config.yaml
num_attention_heads: 6
num_key_value_heads: 3
head_dim: 128
norm_place: "pre"
norm_eps: 1e-05
bias: "qkv"
parallel_block: false
init: "normal"
init_std_up: 0.0247
lr_mult_o: 1.29
warmup_steps: 540
decay_fraction: 0.262
train_tokens: 519600000
dataset: "wikipedia_en"
MLP neurons of a small language model. Each row is named by its layer, matrix (gate and up: input weights) and neuron, and shows model dimensions 64-127. Each number is 200 + 20 x the weight over its row's rms, rounded and kept within 0 to 999. A neuron's up and down rows have the sign that makes its largest values positive.
A block is one neuron, or neurons of one layer that tend to fire together. Before each block is what it responds to, as a language model described it from the Wikipedia text at the highest values.

Description: Leading digit group of comma-separated large numbers in wiki table cells, such as votes, attendance, or population (9,301; 11,378), plus column headers like Year, Result, Votes, and weakly word fragments after the, his.
L10.gate651,211,204,224,163,197,182,178,199,221,189,193,218,245,217,191,193,197,211,203,202,200,179,194,191,196,204,211,191,214,199,223,222,157,174,215,182,205,208,220,213,205,220,219,166,195,175,227,220,213,198,205,224,161,182,223,192,224,194,213,182,213,182,184,218
L10.up651,183,182,184,160,212,200,185,200,232,193,201,165,209,175,195,208,238,177,225,213,195,181,205,155,180,229,178,192,189,190,171,181,198,204,198,196,186,195,201,208,229,179,191,226,215,179,186,206,203,212,197,202,176,159,188,179,162,217,225,178,213,215,190,203

Description: Ordinal and ranking words such as first, second, 23rd, best or Final, mostly "first" right after a subject ("She first sang", "was first mentioned"), plus scattered unrelated word pieces.
L10.gate1604,185,210,158,195,180,215,256,213,182,224,235,221,169,181,191,178,212,194,218,236,213,210,227,202,221,182,172,208,201,217,203,182,185,163,177,180,181,208,230,222,177,183,192,161,189,234,208,217,187,145,178,186,206,162,196,225,184,174,235,192,245,207,183,219
L10.up1604,196,177,234,227,167,219,201,181,177,194,225,176,195,215,194,209,173,225,182,190,189,209,211,171,201,234,213,230,219,183,224,190,216,195,177,178,207,184,190,204,181,182,211,218,212,189,180,196,180,225,217,215,186,174,190,185,212,171,163,226,181,185,179,224

Description: Word pieces early in proper names or numbers inside tables and ranked lists, such as the 3, in a tennis score, the (I in (ITA), the P in Podlaska.
L8.gate1285,225,202,191,135,222,189,197,199,211,228,203,215,203,211,207,201,186,202,194,188,215,214,177,197,164,201,195,204,224,201,209,238,208,219,176,194,231,208,184,213,204,187,189,196,202,213,184,158,212,162,173,204,185,233,193,211,183,180,190,191,234,189,174,200
L8.up1285,200,175,188,206,229,182,196,199,181,229,198,192,208,218,213,206,166,212,192,174,204,183,208,191,182,184,181,196,209,228,223,196,221,215,186,166,188,204,185,237,184,188,189,179,204,196,219,203,198,207,179,177,210,235,216,180,178,230,193,190,217,171,222,160
L8.gate1358,176,222,234,199,161,183,212,180,241,220,216,214,195,186,205,232,215,137,214,230,208,215,179,195,195,194,198,211,224,187,232,212,188,184,185,216,204,224,181,194,202,197,160,185,200,180,180,184,213,212,174,214,222,185,159,198,167,161,215,194,185,166,170,187
L8.up1358,201,202,217,222,194,198,178,187,188,228,212,177,177,182,173,207,192,210,191,191,216,254,235,246,179,189,221,155,211,183,216,194,217,217,166,217,184,174,221,196,204,174,155,202,171,216,180,210,209,171,180,250,164,194,186,246,218,239,207,198,219,198,192,189
L8.gate1784,203,213,227,171,225,183,174,219,193,217,152,185,173,197,162,173,181,178,188,199,197,203,220,209,231,208,180,208,165,201,199,236,161,183,188,185,189,216,224,235,193,186,188,213,203,213,182,178,233,177,220,214,209,223,171,215,148,181,199,195,231,177,212,209
L8.up1784,217,196,199,206,179,198,201,221,212,216,189,195,155,207,182,215,196,184,189,183,232,197,215,213,172,192,178,225,169,235,202,179,223,208,197,206,196,217,161,181,189,184,178,191,224,183,210,201,198,181,209,190,220,194,160,163,167,197,186,198,216,194,217,216
L8.gate1801,215,207,190,193,226,185,173,232,243,209,216,210,165,183,212,202,218,193,176,234,192,222,189,192,206,225,180,177,188,205,192,175,155,209,228,237,218,233,186,209,230,186,209,163,233,212,206,202,202,202,246,197,176,166,216,244,177,189,191,212,189,157,191,185
L8.up1801,225,199,206,244,160,217,210,230,237,184,190,186,156,208,204,215,208,190,201,230,189,223,221,211,242,215,162,165,184,206,204,198,218,234,233,207,189,202,182,182,228,194,237,159,204,180,220,198,189,220,188,187,192,175,229,247,204,152,194,201,197,196,178,194

Description: Ordinals and quantifiers opening a noun phrase, like first, fourth, most, only, second; weaker on mid-word pieces of names (W-orth, Prim-era).
L8.gate997,179,226,181,185,202,235,223,194,224,203,217,198,205,205,209,180,189,203,202,178,213,183,202,209,207,226,184,241,190,203,200,200,235,219,225,199,224,210,180,204,188,191,209,229,179,190,172,190,201,175,217,184,193,192,183,199,199,230,191,209,195,199,232,200
L8.up997,215,222,201,192,160,177,220,206,203,220,198,174,191,203,188,180,219,191,215,185,177,165,185,238,239,238,195,196,223,195,170,194,210,179,223,214,213,221,202,172,197,178,223,193,204,226,233,221,221,179,189,193,196,183,227,197,140,208,218,198,194,189,219,214
L8.gate1804,222,183,206,153,223,189,205,190,187,213,229,213,191,171,177,185,203,206,184,191,146,242,198,203,179,182,191,177,194,196,218,189,194,174,193,170,211,190,228,195,218,213,207,189,226,243,201,178,183,169,180,211,240,195,170,251,215,169,226,164,185,219,234,184
L8.up1804,219,182,187,187,197,188,224,182,211,195,195,194,241,203,214,200,211,229,221,193,201,246,235,223,195,154,189,150,195,163,202,216,194,214,189,195,212,216,206,197,185,185,205,186,197,199,212,198,192,204,226,163,207,168,190,228,209,188,227,206,240,252,215,220
L8.gate1832,191,205,191,180,178,203,203,213,202,200,189,198,245,216,177,186,209,208,202,218,196,192,167,188,213,204,217,208,202,188,190,198,197,185,237,193,208,202,219,198,179,228,200,180,202,205,195,199,181,171,218,235,194,185,184,194,190,197,197,214,178,209,230,225
L8.up1832,143,179,227,197,200,212,222,212,215,231,163,193,195,196,203,188,193,199,166,194,207,244,184,203,235,218,181,201,193,209,226,217,200,214,208,206,222,189,203,197,197,202,200,193,160,200,228,221,208,232,188,223,210,202,208,194,188,202,180,196,203,152,190,188
L8.gate1974,239,191,187,210,197,191,183,209,222,232,220,209,211,228,195,170,203,208,193,210,190,171,183,199,204,201,187,227,228,184,176,213,199,158,157,218,203,153,218,176,220,197,220,191,186,197,174,214,196,177,190,175,193,193,196,222,207,202,182,201,226,213,203,174
L8.up1974,217,192,182,212,180,203,204,171,204,232,210,190,201,196,204,221,204,222,186,190,224,192,189,187,166,173,183,198,225,186,195,202,204,149,183,218,187,167,201,160,217,186,206,187,189,180,181,224,166,187,202,212,186,196,237,213,215,220,208,201,206,223,221,220